config.toml
n_head = 3
d_mlp = 768
qk_norm = false
bias = "all"
parallel_block = false
init_std_up = 0.0361
lr = 0.0068
warmup_steps = 200
schedule = "cos"
seq_len = 2048
doc_mask = true
train_tokens = 90410000
steps = 5519
MLP neurons of a small language model. Each row is named by its layer, matrix (down: output weights) and neuron, and shows model dimensions 0-191. Each number is 500 + 50 x the weight over its row's rms, rounded and kept within 0 to 999. Numbers have three digits each.
A block is one neuron, or neurons of one layer that tend to fire together. Before each block is what it responds to, as a language model described it from the Wikipedia text at the highest values.

Detached space before word. A standalone space token (occasionally a space-plus-letter such as " t") that precedes a word split into pieces, as in " " then "emerging", "eligible", "$26,413", or empty table cells.
L3.down191:548527492517532514559522449492455618560466578576552469483553506429455457451502550508548557575469498509598500438449480510489557464534537438448443475476555496394597469519400522449533455363524427477428511463538423539498538570463472495532458423497513554509483551482518462528480558485472475541416492482508564474400504501527550498600500589504381474413416478469574483461577425495537448564532453538440631501508537476536518477530519490542469448445439477434587500544532480527435456551551510478616480491448508560518524515554494532520496525562451465471430535532491461429541553443617513401
L3.down203:474441468557505525493560555385530449487522510409516595469515460520437541510467507532523456486557495537481540497495516452578539477504459453533460505439504492433637422445511524460489530472466466441551510583500519645489539527472404443486530455556455661501488483467607516483472445519497526567595463513534449542475494380558537399539546339514495478540471453434536517499581520483452545513546420459550462507501497448464550554529561539473487454483504540471491551476524627613432623555549429486521508513467530478480492548439484494477457490487511382524475474461404520516530505562494480499
L3.down282:523490457499506556533410445522468488517511447527456452358452410477482553498482544506536518504509465443496512492483468448497549571531527473502497520449460490489495456485500515491497499497471500398604594472478485549481527528497447456591567513494492431587548602539452513521578460519548461567604402616571479573472559475462524356524477479610431528501453442582536462472477404487501474488548461534475532460480473519529484513454492573452526499582467497553480528481490511505576550491624575407461538488479568503570471555497474584508567503503381405415456454484416471510473579492568402558
L3.down296:428467566488454509525540504573470482480541512450573511551446517494553535540466492435534525491422517498594503480454520449501422436436483476386452542478543563414561519540487468508502429371666518543563544477523481483515447520492542503430502519461521554460505538524445491527510520470553620473548524515526497500407531532519501532575484481474452517520407502534473554540469530467495456494462457479604516555568551485420485500564592516491399511485524468417576451444450551554413462517526489444580421452531500560523549529468588437545531432598525463512432412504499368494498585380538559505
L3.down374:497514507522427597406458474434546454405515504529506515447468503456578565517563522597474488501543571553538532507475568433530378496482531372487452577420498537445559395506534548460533539452537504557521500428535461496498498502519480600491530515468534565477490460630613360448447551487548535539465460446456483565530527502467485498509506472458451485552531589385459551523496512440464532581494508472498439501544443369428483563444507448447500540512488512539476553531499466476508494576473502566476602496457520547448496575532523425555427549594415411510519478558481538512485470571481481478
L3.down498:436538517489530539501529414518505456527548490517548563563524497464524443461655552511473453493543505575492487552516488514443565473564503472411541443422596554600586390655468509506488508439571532523461526435493448440560540459512586442490393409453479492546462607467526477473539435458471529473501449478559380530473546446509547436505526435444468508440512508444550460537464446525502542593509456484473456507530651439580488508478538498424509499465474475514558489463471554493464493537520416493507587499445475463459574468556399479463500471609509601529521504512442482477502487451512535467
L3.down591:458493493494527511526481445554472551533566431480522573476556533492536549548502436586467527536534591459488544555569561526467466401557470519404442470555557449437522506496546525461418390437571480567460617500490602375501399499483394568401512519447479545474423499477481525530486509589517571494550516478465400464495530442518610447500487448451439501452499559495477502481462419415499460499496466485546569507486550396570621543507612541446442505466519467445494485453489445534512471617513451494481515480504511513489579414546512482546493578549522535407494475493521501493546493430540515557
L3.down593:535498495509489452482530473497524516483461480516514422332445522556423528403520573511480450478454486497564525432468530513546490552484494407501423518558575472556456447500496552547450577533459481492480580577468490590517543478528559433543569592416496471576586546420559495449474478500509533607548471515520525539558475420497533416544529475450592546545553397461485507460492530510403557463529479480451532461433421465553526526509448595476560545473489562511499437434504593569466569558488483487426429488404573502454439510451512602441545533385406497484452476538504460469494522518539503570

Section heading markers. Wiki heading markers == and === at the start of a new line, as in ==History== or ===Stage 5===; more weakly the first token of a table cell or paragraph, as in | 2015.
L4.down139:506589502515495473465478461536598458449471540413548515460346563532409479514592521563556474467568501527448560487558499462555593484478513511547634589520543422500513448528531442488501545504473484499519580547510445519491496512475526551485489606559530436514479522501426475602570438516453542453548540468506522572540528548533474420497467501492549519461509455412436495459466452545540569466613437482452505485548514429544525501517433512382492493436423401565546553446411553411458467579560565523420550461501468441493458539531535405435474499525523470476544465560496453471444502419538436475
L4.down197:525545381470501518496505482507515448501439510591507482475521483461456508530605460469577471463451500462535356558523501499521468501405504648498532474555521476398518466495534555394503520508535424488550464521546611474517465424507530544509545552519484561507452463581525493493504437544552488492607479420461506494419434477536480514487486441505477485615502559491434425527430503527529610568506589442547529549413588463464402467479494479575552534564498413476503497428463605486525423513479460530554463465471511482455513503432521529626448499537616522463492513478395517545521550514435462515
L4.down442:583502547449477521387478492482453505510501491481527556582552561524577415531494532523574481376489530491486486505547451464639476512498497504437536505455543575510597458451522484483437494462512558609514442593566506496523466560481524610489639501462532502404439441476500469522489459551533462521485488481550513496517517588537433411447470477526473512496494560599487479581556455464440480463541528416474429547503410439544401451486483468477532495531521515383468487509346478494526504432526538486410533532435553489534416506568570466498467535498446524567506523413496456490443584521502544591
L4.down501:509455552473439511604511388505494540557549478532526446489479379467495525469580532529440469527586380488552461554476571508450570548519561523560519499501546547446596417570472517526495488488546565499553398410461533510463496466505472526455508561465490496475514357411606518510486423482541441465469491492554520573446431545535459496544550523563378475483546517558500448566506494524555568513501456499495507487477513469401459492532599508569562504566560498482512508479439505497477513408434447565527506528425517567410364580517577469563471454481517453455504401519464494485488560442473481568

Word-initial t fragment. Fires on a split-off opening word piece, mostly a lone t or T starting a noun after the, a number or adjective: t|ons, t|errain, t|raining, also cont|inues, ret|urn.
L5.down39:482574445506484565494485431520588539505502448496518577487579486526576465568381534448477531560500541480511530490637521463443503570530356498470581499495530596521640399500482502506510502451403495496457547512425511529514498516508369558455465468436498460573415509513549531545466500487432599508591506487491476535450538474425539532478447437563567601455500389469525480444514421562484470473456472446459418487462598442562474511455456562536462477426511579468488567536511431490475505419504481533481552458437454449542430537502514508482561509535494446533489531505568471504551548572576501513
L5.down282:434520457521522522555511517562476538495449399558530562398489528507508489500418533529513450571554505521467451519562410495464470490524557476471548443572431501482512466564481489560484432502441361492593533533473472531436492562469499525542464521544403557513515455568534506566515608519479505613537487477514420554473552475366493436504566528446394525618568435485515423499461464524503518509436436442417462508547432521475524510523522536550547446531471461485476567502411567545612454502467422483600562389532542426490455609558499513496476469417461470479564524527542505542463488478580506489

Word-initial prefix fragments. Opening pieces of multi-token words, mostly pro-, ex-, re-, cons-, as in pro-duction, pro-ceedings, ex-aminer, re-am, cons-idered.
L5.down326:482501440667433538496447440501447529526548395437453485463471405414538483463488526421450554439540547546529493634502552474510476427494468578494476538500466553558457581448511495408465454481506505482359511499526579485426531484533504491405532457560450470555498509565408579488506476510443529518461461500508469580488505539444517527568453453448562455515482536597530565506551581370513528496561488568594447474486498461521567481461520541440473486497447566487404540581486577478493534497529530520546440575580386524557490482481581491523446512456496461502558463469549520562455575511475484487
L5.down640:482467477545516564469451500490479480599510406442525510503456528493470600582505492447515490508517435507494391543543528490544531458442521560371649575442489574596501523565531555469452555430519440462409477569519434510477512534459473561438522482521503483488454518475523438401557507586492544528524546508499460445475508549466468601535497543438541517478562402436618442389629463413509545495471448545485448483511482455488482525503475519459554520557444468495508440438408558530539539456560473463551461529447533466506476503414529610422529540547555462507454512462484583568555511560462449509

Word continuation after initial letter. Word pieces that continue a common word split off after a lone first letter, mostly w, as in w-indow, w-ent, f-ive.
L4.down14:486558466505398515400514472472570368468567534410510516555540500529481554488478514585490579577568550475474453602510549433417491549511494536507471597531488470511545525499424524443385480475481521524491413542496604492484493463531515415443536452477415452560362569424487476505492450587482430494555534448513507503519495573560423476517451499524492568432431492551488570539447470426547510540467429466429519444536393514561441486555475501526453502417545517459451493614541588475574455463487549492538599480538529525523477488476601508538457479512486480550534486540526445478516502555588444554
L4.down260:499504445590386636559446436457540424440516451495452469488502484512491479506604523440464560525457513394518352571454545538444510419455464556561505584597458510390510622551514537518516475472558474566501490505520521509504619522564442416401565470508517482507439578494405414553498485609466469488492499588483474547485449508519509485543483531466493512500489526564542541554528475485480555435520501510503391491465506482564471500527528635531473520532488401466480505530451480516516444440549436507507528460510465481504558521517465482457483484598519467557519519575555489381481430520486570488
L4.down716:488434469465427453487607454493424569505496485522573522528512532435419411482550552512465608539377499468472407512373466476495482500441455464541505503545581556531474614549510538469585557524473509504493448528454565494498477532582567470455454471463651532435513522587498461593478512531434526395473587438490524580555568459530462530507484531478475505504575566549634507477477507504534582468530522513478502467586483477514419534495437427420618516505488517481588558414449474488498433452467463534456502515497436558520475573541508574459446481460474455489454467502515489451438485475453545510
L4.down733:552518480422502476494446497511499475481506505529492532539524444586528494524602469451547533460500453502503494502485478469535453527493451488539593489489382438455577425538551575501374462549520394485656493475568544494335598414478559551434486488442481464499393552537477438490487533438576537516546551496540425501445440505512489485561508485556451542389557484422511446495520500592554512475440499520423521582521492479458426500463549563555566533536504508475542511519456489498487602470510392577582398472458443473481489510533526545548470521584547451511538454557441560445533475512545529443

Wiki section-heading markers. Opening == or === at the start of a line that begins a Wikipedia section heading, e.g. == History, == Description, === Guest characters.
L3.down106:479574486514463541469460472484421487498526462462470400520506478406474439548526527626495520496522492519519463498545385482506488474487483462452590511560558489484423483575434484497499477556532491562585425499485536541369555540412525515420599480539534436582475429501375455508494499450558537524421433494477513472383452481530456569607526485518460450414549526518507517493535582598415478446546522459518576588486560451501602485597417476549537527485433459477441527539483452488487569489500513537501569559569424544490493443558502478523391568443541488501475512501490557587525515508524553437
L3.down181:390566500532377556416475556447460612514529508539547421451494474386486502527525504520383485413451469446487479527530578453455466596442453560508501570601463449445495395550501642494557496570517514585506573510493459490530445440464558572517582517479538538421524505525476509454487571573552459545441524547578481508482483515555517489529479406445504542518565553573470488562437510594544474540474487439470458561467520510462490381532557469464551429517554455569384528528542552473470474478438487508481466471459507456442534460495485520511577523488502430501483550556453462454491441477491531577
L3.down389:630591606520391532538582449501414511428524506507571498527324389520474547479487424448526601472470638517441450518464452482458531501523524486458475583482503512504523466544497537480479496544533523536555455487462518567466500544483426543472542550495561380466543473432573541530520559542489485515535510557490425504537515531454421481513446529525438477501509523662543525417526506484534529446474528488448565457514449508543515506577530466527539545505438491571559504481508464407450407549522498479448425510470552517529509409434519554456541446497511424502532471506428447457596471492406489505
L3.down432:442381562519473485498467500567487561479604560504545460534495497478452483440500519458587503511458551504505529481494446415433491535504433431477511410498479469552456531536554463538470474486588544410489509542490588507515585550536563478508503518527507507512464583504453485490552516449566530528577468506487561521472554487404585437574493518490534528545430506504472444449483631459497500487480571519483458474474496464533568465532456355420442500472454596488470530504582564516365574453609494540447530505513563540559457527408433438532496439464447392388529561430534427492582513552482463567
L3.down570:582500551510464505562531419484439492469466495558659488528430494500435490569493483480506553425518519570594473528498411457430503525573572537459496453606515375490536558533466517503444388489489584460582494554462442524445503516467518553399483567499494381461553478466471598551509488519517555464496542429468512485445518502492450490536474450484433468511505500480558470466454530591519503474504457534537597535543418507539487483554448524518468513463482633475548486388494472602448527491525507496506444494524536515404480491440630483585398458503500504586559501487536492473481441547501566394
L3.down646:491482505563447562441517557533525496478491570543484520508504436493530588524455568515455553570518514538526494430503507521427519505406517436453524503508486443550383517577487503389555493481500437562460489445464514477426426476489618446545468567424424465576508461456493366438520573530516514464402534512511454474491542491460399462636481496474544487517520538466527462384633564537464524440594533518446483499562456475470586526456504422553424420481447505556457507520524538510540638510519515459497534566472575458458516446479511450553613473600519494518538466566473483449529528472492514540
L3.down716:564534487605441459612474463521472571486448453522510473412423442550461501482516471445477443475492450492503529487508448496528542441699457429451503551541562523476563538492528523525565485430494482477484534596532425527517506511493524506508485569476578398435400514509472429462499477480512520444520475474491499479478477554483520500527459540524546455583500443472535468558399522540486367511538572455442459501499527451573453569485527556525477428530516529487461473460502664602540428520565385611509543573484560557476498483509529495497532479443487447555476382468565425497484473522543512581
L3.down734:514576447412502481631508499536490471508516452454436461455387418501531463597504564415523505501472513576522564463543519391541534458576510524523551543519536452445444501557460545507479501461489461492400473522555504551445432581463471530451492497438571466437453558482454504541453527386468491548593479523466454419451472511510503594430527488527493418412495519541534554575531535582495418482439497512490643517500535580421508418505463535512502557480378521485521517520506508534479571573522453543497608540457591583479497487510512454508483499468565492548454594457437547513404522462553525434

Word-completing suffix pieces. Final subword pieces that complete a split word, strongest on ite in Website in infobox lists, also ition, ace, our (opposition, space, four).
L3.down41:427515512478439489441465474486476478507518489460554565519538476448446479437568476438435445447504539558487387533493533617564514566521441517546640435466496530504550548540563519497541451458546544437587524528540442552532424493539548482605447527498511500467526509590561543548405445476553529445531474449508532429546424459478558546509507515597474550467543518493513440442435509436483527396533545516439529434372494463585581504529517492475532543567544598491498474556436561466501481411573539455397471477505515364468478558488498492445558515497378514473506497447559471510484592432497516468
L3.down160:533609464542458382516530532482590508616541492562603473526538451558462539473393479518512459479582395501431525470487503498576508451541457461467474435586504516425549444528471467483492547551457508492548526493540552573412408363490400528569519525481539599462464439513480543480533502480542481419494578565502516486478553471528581505519432483531524527491459495486532461477442395465502545491518472565481518571459472462594424532520419399528508561542461475563504497468473439552601558439560534445530461505427460451419544527493458531552430478471535484459538524496494490492484569572590393508
L3.down190:470615477596551474524515529463536538437489524489519497584462490440450497523536424418482564547547497471538436500531431428496514623577535447557489444522516472502413507538444527577479460543593476502451371489553543596393505501470560485498536580461399555519493510483486558538509492431498497506544492468499429544477524396620412484447469585490420487491493411553489474502412513535603501469364569437511468509561442553467515582505473473493461444503507532524508438530460523484476579580451419569577539456486480521451498509442503542536496490464452481611439496544463527483497526438538570532
L3.down539:534499441496508524509544629395634470375442488500560518499503491446545497479525497544591507491397441508512444473570488516423591531506534586530517517522410434569432526490551466468448481533501523535531450510496456480574501540418530447508442477498530423513422530532445590519513389543544488443552450564471485436442514512464493559453564483541553563469487476489541506515574415453535522554439466496469553521401567527485439467562581607501512567497496582435550498505483506395484446439437469576501455573513484503539558492443531530564503527561510511461538458492394403499479430606515450495
L3.down553:544640476510451526449482491469603407511519594464476573496594542441491513478519425587398481590569419539588531515573469503499523455466502459520483518532568460503462416495546581472482526517549510418578473448505539480553462542536515529529482454433395612478520516551506466497527493492544533516540497525525570585551480443486516519418531464469581540432570415440496463537488421472482453431496503456522594604516518480559517418508510478476484520514506510456469502451463500480465493482522518525623457546507469447469496529461478506551402430509509511509494532456580444297416442522450477533
L3.down673:561572558556544494599526472402371466523506488425496531511475547539533491448509480512521493494624472489613553476516514444614531507470445517466430520517565413561479518522381541553448447411543476526510418476467505493523522537441538534501553465416509565557465454544535589475554649569522471477520467468563475471474462424502467488494410484518449481428470530504578495470513480491482535445521456520546590547481546482531564425488513450396486474495616455501414473552509519414571515507533426574536503488542434483422495445496473477384448575496567503514415532445496466592481503504502526547
L3.down746:544505565466498512494543484470456505590462551460518564478454488408513660419451568583595522482484509501569467495456485539485464457436547512464437525419442411502573443416570496354474519498453417375422463547478538504592575535550556478535452486498420509440489510530545536514491529386482395444365609515504534544566485513536492556520409500512517497504412473499567455481562522418511466496498539464567471551490518489455496517510476515491381463551599576508535512564502493504556515527570594534476463486582523557403523478546515505531470499513478503478458471478546485555475508480487475515
L3.down759:583450574425482506536551531571411474493297488481534457441529492395491559476511464457502535473454557515554441494465483472586475570525518537440586520540564496477520543514422524498411445488492541509596550474424547477522477450527542541455572498447440539405437596562514571584566482534535508475472557563451494511413514468473415497437479558503460522487483414528560499510481493461555593425496483448602456475466452489526470558623522511586488545496511477473552487508513444524591584459495415472530499518458445530497531540486454519499459450448499457455522426437479541595554549413551511477

Article "a" token. The token " a", mostly the article after was or a preposition in biographies ("was a member"), also word-initial a- as in awarded, away, among.
L3.down33:430459411584538467492402538462438545561532542569524549492572495456545507597496636482617563434523455505519440420559485519503551477521461475527533550448460558507559495517427513517473410451475500526444550587490525491484535517455522542484482533369495502458488486430484460473549495555540497622486464487434639475530560478495450454533458449459493534432471560571541497392522509493442523482519495529461573489425479485563530500500549474426486388523450483401507487497481471531514521401579611478473500529630546551606473457532414542495524547514486474470436461532492523477479538426530439445
L3.down56:547423492534519543550482546506414549563487532492483569418539433561510469435552428507565509517455526497545477469399447424567579598445541542531480590396539536532503467417493500500566561415461467448328528562489490397520560505464486561533523474534545385520590574533536491476554540516563510578432481490462512500542607543531451557506510471407478474507507495533467482432399495501503442510458565495531564426525490465551551493533528432497457490485483479545464514523547474533463471495532448465428426575505392479554415509581439500541506539471468539508464469496469485444578572619508469450
L3.down276:547467548468462369467444551514520505570599456556555512404436484599529483496520446480545489551535484529425431461475503504512437487532417550515469560485519485570585515494464471538358568376431527428554483497558501538499487486506517507505530491443484467531563589495486507484533505564494475588560445483562473414511437477530537606442546466509448539486518478522476448535577501525554479568494413547505518520432501539505546545499534452465513472503418565529470528444544471440476509497495537448529609439546556563485563475479459565485365567525511508490400516491403398423560632444481463442
L3.down360:529439468443518450521508576524458572499599502442452495473537543491526465564552507467529566503482610408547446471497476482550518500483472554460468506507567504431565453511450405445560548443566472504432400513421447422585430576483540451466447530517531463569554559489367556473528561567504543499432516488480537526451500573559474470542555459501558465544428479522513587488414567509515562509541440469420529512455548464460464588521449493544387527562622496489530511511540528531583528538514535518499466546399460563445515533525447537541400571530465480533405429479439457459410553508456469426
L3.down471:514552435400402545505410539496486496524424519554540541573442510483558411453520466490527492505498549401556518431548577517516490486497608504605505538512490458480564517448555488509525537464544564629457476510444506579448504496488543442437448502524430447524468530533482502465477561587440525562484453483532463488509519416518421556477548482520475513363452455482574488503491514516387512505508425415541630497526532501475412532497526452427528427578458463493510457444585472593490451452532552501489524455482557553501497400532547519520552483499573470632450554520500408573532538473399463534
L3.down518:467463432488510509414564513560446537477527562510553513514506479524467502511513513461560500571500533455498655403472521628518583453438542582433469447494457478501500512515520441526570600480460488554445570531571593475457471503464426578459398525502475540448462517512535520423580530580483511542464564452563601419512548376517416482471469533415493462412398577484563447504413502555595472484464520493511581556498550454472567451491532404362519493480463472480482523438450447486544466474517460535545486467561506514619497517486497586487532523446513507477453452497499469486497479462480537560
L3.down590:614527467450490480409473526538492564502376554495459505425552528524617579368406439582439527533463501499514487462499493511464410438429536498510506472541481480535492480457389516497551551504382435507451428538489388493561486475526511479512579490455479502531524556519498485510485527546545407528474486434528508538489527567484484590449377542604514505443482528523554450408570468522440500446464588541508540492551532468474495434448502507399530570487450476498544512416507537488460540555540519557473492533533458582482487449663535528450492532484512538477501531485659494476499544558516510516
L3.down621:504545424559451473555461564452502514608487492510538542561497428469385452363502573477481547584504568622401483413512495523474431500460470502467488534506522606560514541504464374477500566497459560538550520523519498532444490417466506521505535541555530446443466558497478593512522534498472509487543528513542500504549545546430571487421534458455509556407483467528488502534493530550426465491491459411481581434504459496506476521580624447502494465525426505556547421439499512593532422518444535402542531540514434488551534377537510504470489479506511556412605511525435421454455599494469463516

Space before e-words. Bare space tokens right before a following word starting with a vowel, mostly "e", often after "an" (an' 'established, an' 'end, was' 'erected), plus paragraph-initial "The" and table "|".
L4.down78:471547518532554485599521495436511434458514454545504478535540459516553498586536388522505499516525523517584527436429485487524407489549498568516565525427541541503495402509596495630465555487534453477426466438452553548546473394504625498550545514502498415525479593459489422516452521425528532481507486408512506562600445430413573447430555532505414460459525462489405466463542518530448502446451521565528468415567566552561478493429545440449601458552440495499529421543520547423499443508509524412477524540431539498464524450485443490605455485514526484500568523548534499463465454572557517544
L4.down230:549435541512406505502483499429608450470557499436569512504432501512477458574464605372484466497474526552546521525461498474474578399547510504508456479428414545505531439531489453552495530466416537610421534534497602495547530503509604520433499469499471636544511508494465481404428464424455522554540563463549448512466508509460435416536501524432574430491569521459474458601479472504486400443508478516528471536564556466549500504505638527530500509536417466520543469503490625508454555546513496540576567464466549400551408544477430504470467511465552500507441461470460524509468516543467525577
L4.down552:485494555554461446583422506538413376469557520554473534472519608445516363557585500538523471575496455540423477491481565482529483607493500528538458568443603442400456443484489464535552542517542553557434528477490510499506481431437539483547474403523509450453576389585460538508531521660461519529554453555430473621559489552520528438488442539446512495529446532477473469517463538554523492469475584518465498412507514533546509480505500474407560525514484521433564449451430499554546487462445477527403522431608507503512495544467473564504469412503457485470530497449454517546511580555491480495
L4.down699:435565476503494536556466551415461416490553451567439575479533473496498411575494382446426528466504479527454559453532460581514539554523569460519374492489463507517500447478493529462532578475520535581517486556539529456490548517501602491574500487489589473587442433502470443408573524548528499408521453497535414463472519440463343433442523499463501510484512482481534473536578475572558573509612485500516486487590531430490539490472541500507441406475492504557553481482440475520423562584495479536436510444517467576487467401473501442574530506491483604559592528492395531563468554445512521470

Word piece after s-stem. Middle word pieces following a short opening fragment, often one ending in s, as in Es-qu-ire, ins-ide, ins-p-iration, Olym-p-ics.
L5.down151:450561491504547524476587495510440514585424536522554595481494445433553518548390414493494512479546478565493421474413524564587506594473352419451434488489519487527496459486508525529415572522457517532457599518428474524513439500461600542459524481461422490466479513523462487487495563489527508462474487554537389429482478495570491566537501488633579475417494537503426469501442599536449505503503522482451486509505517578544546435542492484504537532517494434553566432456471497426393627516430482557526466453483419522574459490468512539452545528476555543494489588636576557464493488479489496500
L5.down279:407600503431496501481434555490544504457472464444545606465459467572528520483437529557486446386522490466546536440438552510540517482476475542464591579502464520506496399412462534439562444445532518502503369538475490479436625514542573488602530513476468568536526424503505436512541526505588492456456490451475533448518518537497414489447422542512596545466648465473417580500532488457534507431457510475514427516527436567485472548521510448457525485561490518522407507503445533513479494493437546378422547525473498566488548516562438450514473601564552554546538411543526514432569485519561483499

Indefinite article "a". Mainly the article " a" after a verb or preposition (with a, built a, as a); also "a"/"ra" pieces inside words like automatic, Iraqi.
L5.down63:532461442485506383569524547539554503545629416495549512523548469472587458508423599499492526495407481455457413468466507425461486449479564497512500501435476517456581449526498523404455592450465517548525572549489521598456489522507513548539497456482553489464447501527484540460514491571536552478508448488454500540479472476459566468554524524474511609474391567557575513513518573528504500517564394513495527464432546421455416510515537452567508399540602493516476519482560558486463449496446559555441446466567532431491378372525489483610499488450490426500461504596473513570525506422510570437
L5.down111:561466499536521492528403513600585470480470510504564529551602440484424464427548513508461562521468447437551483509506585489486509479464483556550534454402517552474533470448476502420431490488432470482532477498505511433487499457449402537472491561435522525487465435579453550435527495485535510612445492539514598589526461472519516457457567512531605498547487462496523573448593409453473447509505502475455500411563454421582431489537643572516445465573473441523503511442468584574570509531508521496417507580549445582586498538526506507504458473412479445537551476400487412577441516496554528447

Word-initial "a" token. The token " a" anywhere in running prose, both as the article (a soccer field, a twin) and as the first piece of words like a|ge, a|verage.
L4.down88:542493448481468478446446456543512511539467501496506541603532419575650510514513522410435673515498565433450472465494529540498508524465553537505464494464460464519430493453483439415495488584485575486546488593484486547473425464547486535524461469538477398557486631516504575438566544491442588431498422386501476458523483557511545528591524446507511466437482449508568445540509495500518447535510458529494628469446535510471400503478488503442481487469487513586512550527574481577456539398575497582481579575568514559521452431541541526475475445496446488496453458518551501454422496406461502481
L4.down156:438439442499470528548467523520548452513478526402504569399561519601447511441533541506462438494489528548560405545441539466486573423520490606522395546525571535547514423503518500476513493533510541542453504527569612515466504463466530521442452475520535531430519571496452475498417529519503576521486532476494524558513411476513483489492449532455520551503413486576471615559474448541478386520438577522471530428497535521486441473568500489414593419588411497533609431416572563488496483517482455458444472530528538468574502488565438534630458407500474457466455544521614432464494538469477504465
L4.down410:404504409560448546484530539481543513522581455467518439496476457475521527506489477344518486504482496445377525477483596537468457485470531526506496587506488583524509504447450542456522495430556452532490492424369534576465436488512519533487488524447516550509528567518301553485537583467474536457421484582558578414516525408536554527504550536526563451458527526463500543444600519497418462494486449496551588495489449560512484537497519484489526471569436541548537526524507483513502501660537478509469516455525522534400523458501541568536520545525461434474436559471481431450492629416494507460
L4.down722:492567435514488508584456529541426442550472481433523515524470500543485391420564517468539501425559469415619487477442520525552498430466530476625468529599619573499508467470474526471532578547450516488495561531500569587491493551497526475446545435527479500550511508546476485573495529541478538591461572429502416490493469462482401443502466458526518569382409497571584509557526479567456538518544398541461585507487522455525449502553497532460568459588495497421592481382533491491519449523527526539511513497522412510542553374483446490499497539562440415542484448494488463463451518452438418482